config.toml
d_mlp = 1280
tie_embeddings = true
init = "normal"
beta1 = 0.9
beta2 = 0.99
batch_tokens = 131072
MLP neurons of a small language model. Each row is named by its layer, matrix (up: input weights) and neuron, and shows model dimensions 224-319. Each number is 128 + 32 x the weight over its row's rms, rounded and kept within 0 to 255. Numbers have three digits each.
A block is one neuron, or neurons of one layer that tend to fire together. After each block is what it responds to, as a language model described it from the Wikipedia text at the highest values.

L10.up117:153082098075155181207147118195129157081152224062080110195138123108055082097123150098103078127123143152080141183130158079058134154105143101143127112132124077182128095151134087116093161111110124089133141149106110115160115131129128102119131073098145066131150163121035157125090165153118138160
L10.up1081:098100141147078223135147111108161119110153170131165148062164138158111093180069126127091143127156153158083154193106150077086164063102140103053144126065063142155121161104151130137145130107134119164155157146102132142081163106072086136145117127099169121091156174139065101165141143102112134101
L10.up1106:120098099076139130128105214090168122174178122146123115107152097164118166127159122136185194171090100137105161151137107143108091104101115120135195122100143099125116087161123197169163106127110111075112160106142136097162144132193136096072112116065112149164157129143146147097157166078129128130
L10.up1143:109129130161104145121142160149131091120163094093122118153117095126127175135099151062109102166134111116130167081130146114094089125137108139134203109086183097147091125136133145117140103139170111141160124143200136150156123197137104213170179134141144092064127044169141164103165148164144129152
Description: Day-of-month numbers in written dates, mostly after "on" or a month name, such as "on 27 January" and "May 27,"; also century digits like "the 16"00s and the comma after a day.

L3.up558:123116110061123120184191133082185152111095109092119120125169153146136129081107120104112138087172172173071090138063162118111143159129126080142142113122087095101073079122120159133103151086073121129106170180129106121115104107147088154146201133170094148103161142145094145142146204104126119157
Description: Opening word pieces of longer words, mostly con- (contact, constructed, consistently), plus sentence-initial At or After that begins a new clause.

L11.up10:135110140191144114110135144118107150129111185109113125152230151108102145128119106094109099154041093123130143209131180071123152139087108136094093115108104187123139175137060152126156144100042118147135098175128158137048144169140134071197120111104042148129155132193121108108111118128112147141
L11.up27:153136109064134116151125130146113136139098120084135169143133113129085129133126134137128125164025181118153138225099102156072147171103204096139162087146065212101166128173138146127105105121120102139095087167088151120152123130135183169108200118094105126153142146135134106165130117166125095111
L11.up49:109140097137115148074154113127148101143130106154094127069161167121161114184138121135126138113142105149140170088110137085108101119104141117137143148082155171085094103135105153219152140171147072088087094167085164101103173085149142161139141096088117050140132115125107136109156113179103070162
L11.up294:072120065121111162182101169103165116078167075137066124173129193156087146109126132124125134135103177159144126093107129139077155134117143129143207183147095108112140141126149133141107146102078160178043142194137119142128118109129115137181142063136135083068138117138188134118174125163120098114
L11.up448:115103149176084095065118071090099169162077073094170146080135118119048137192171058152156135128054145137113166185089110137140125152121138118114156135084114140058119106175128130191184161064082074127151086182098134104156166134117128148124178159158128111125148130158071095131115109089102126145
L11.up449:091099151159115109087144108162157154131161127099123106094138180142103151181160085198115106119090107119134172100140143139128129157100158169147190160073119110121112108101141122108081126136162107146086120157141136120109171111140129155114122174114106094087118212135177186107124130132110138113
L11.up618:093109068148126159190172077149099099150111143095115143133109108175153148127060125111187088133129197136097148086122172084136117128138166096108111176131080172180142110120129193161109118140088082196121078139109150114123153144136178171161162140125160157094143139137143135120164129066078142137
L11.up786:089112114179138078152123116075136126101140108144110135102153151118136075116088125158058125131136138108161096174086176121166071170097132126156070087075170182163143161128112168154147126104080093095113081117122174128089125146129058180111121136083156087099134171140133136149122190120102103133
L11.up802:094137151125118116145121116050152096138136080135147132116143115153147127132137133135066056128106166146150106105105150086161113178121123092132127114110110129131100128162129151142176126158059083183147113189112143158145137170208202136129172138103064102124135163095123127126137117099092113205
L11.up839:170157099133119152170162127168185163094126105084078151150161150130081107101149111093151145147192125166140133148130159061124153176046154142184158194060140099117166147135142154162093068153099077150103080114204148091177140065154108111111146058110193094109137142190095136082207203105155116122
L11.up912:039116152117161130093177123116169115083175195097114136099131176164124097126092130114110065124124137129091171088159140109107147182142125109132132136106090177097151148130116181112121106093107089198073057166186148140144134107154125133117129163149104115137129088118139196108199157123087124185
L11.up1035:137120107150109129192131074128104084134106129181146146151168159134156102085082118145085118146103151122122172120051169074100143143106144154118141093127096104103163185171129132145176120100133140120096109176095189128132063105120175112148119071064154098143121151188124103093153079116090156112
L11.up1169:063066192107176124150178126153135132113116157084149175122132120172113145146126109083108155190094168163163146107107138107098090183115124137154184115131155126110111112076118163154113082105126072114115134122123129158089096145183122071124129122154123121173151152148153154067160119091099152110
L11.up1234:137091146173127186169166117158159143103125158090091166166154132118136182076096133105162090160059138097106143086096145099100113091111142114097162100085091165119102102114160153113083129028041082080134083137174128102115089129139155137159183137132132113124152128183127176115182124154093128119
L11.up1273:097105117124150115138137083113104151148178090113168169190179197126156056158167107182151153072168120152140132104093080096162113101128117123106127156149056140144111197060056088156114127084146112120135147171160084155113158098144083128155126131115201147140113140138146142086105121155086139140
L11.up1276:129091104112163081213100126130076150145135164188104109087113131096168149159097165139123050070130155146158108178154110078104162120167128091188122139141153126107105121125070119122146116099136122139112102143139162159074114098144151142104168178132152062139106092122112153176229113151079102151
Description: The Romance particle de inside Spanish/French names (Pérez de Tolosa, Deportivo de La Coruña), the preposition in/In before dates, and word-initial de- pieces (decision, deputy).

L10.up64:093122154108147148113067111104131133167041138138168140152075198137170152108077130083088060069127164159100139132097063100109113138161116119142142133068107112110162139150109129137177119142201127161116128197120107122127143157129096227171134095112128103159137161101163145162148165130147099121
L10.up651:147112166105153127141148097115156119125032143126138173107114139139094138138145133087053125106073157125075104191110129116142160127126148071128139062118112131150154137142093134120122178117141118185179146121137160145078184132097098145123113093117150072097122234111116122133106072141129111113
L10.up766:129121125157127122106133154207145140123096156187168087147132159137118141103084134110156153113098143170117124162090155099146135162088110131149203105114063103154121157161121136104187170139137132119131143155121129129077087102115075127154178114102088073063137155128137120135120159108099127147
L10.up1036:069125101120080123122181103102174130164130111102154123125170123149129090093068088154114083128079151124115166153148110092148080137141124064061159075111119114093123085112107203106156117115104055153099101147090147074140165141183137198141158167119106091172168172142169169135117130202113076148
Description: Token right after a person's given name that starts the next name part: particles like de, initials, surname pieces (Pérez de, Gary W, Josh Su); weaker on mid-word fragments.

L3.up554:111108090100114135160141122141113115147119155102119171109164147137129123157111164118145107112135079148082139145125133077114136151160146097120139135137094109112097111089117178111123084123112070150100147168128138144101188184186160168097146150110139162196173182114166203103143198096075093158
Description: Month names and year pieces within dates, mostly in infoboxes, tables and lists, such as November 1987, July 4, 2018–2019; also some subword fragments like mit in submitted.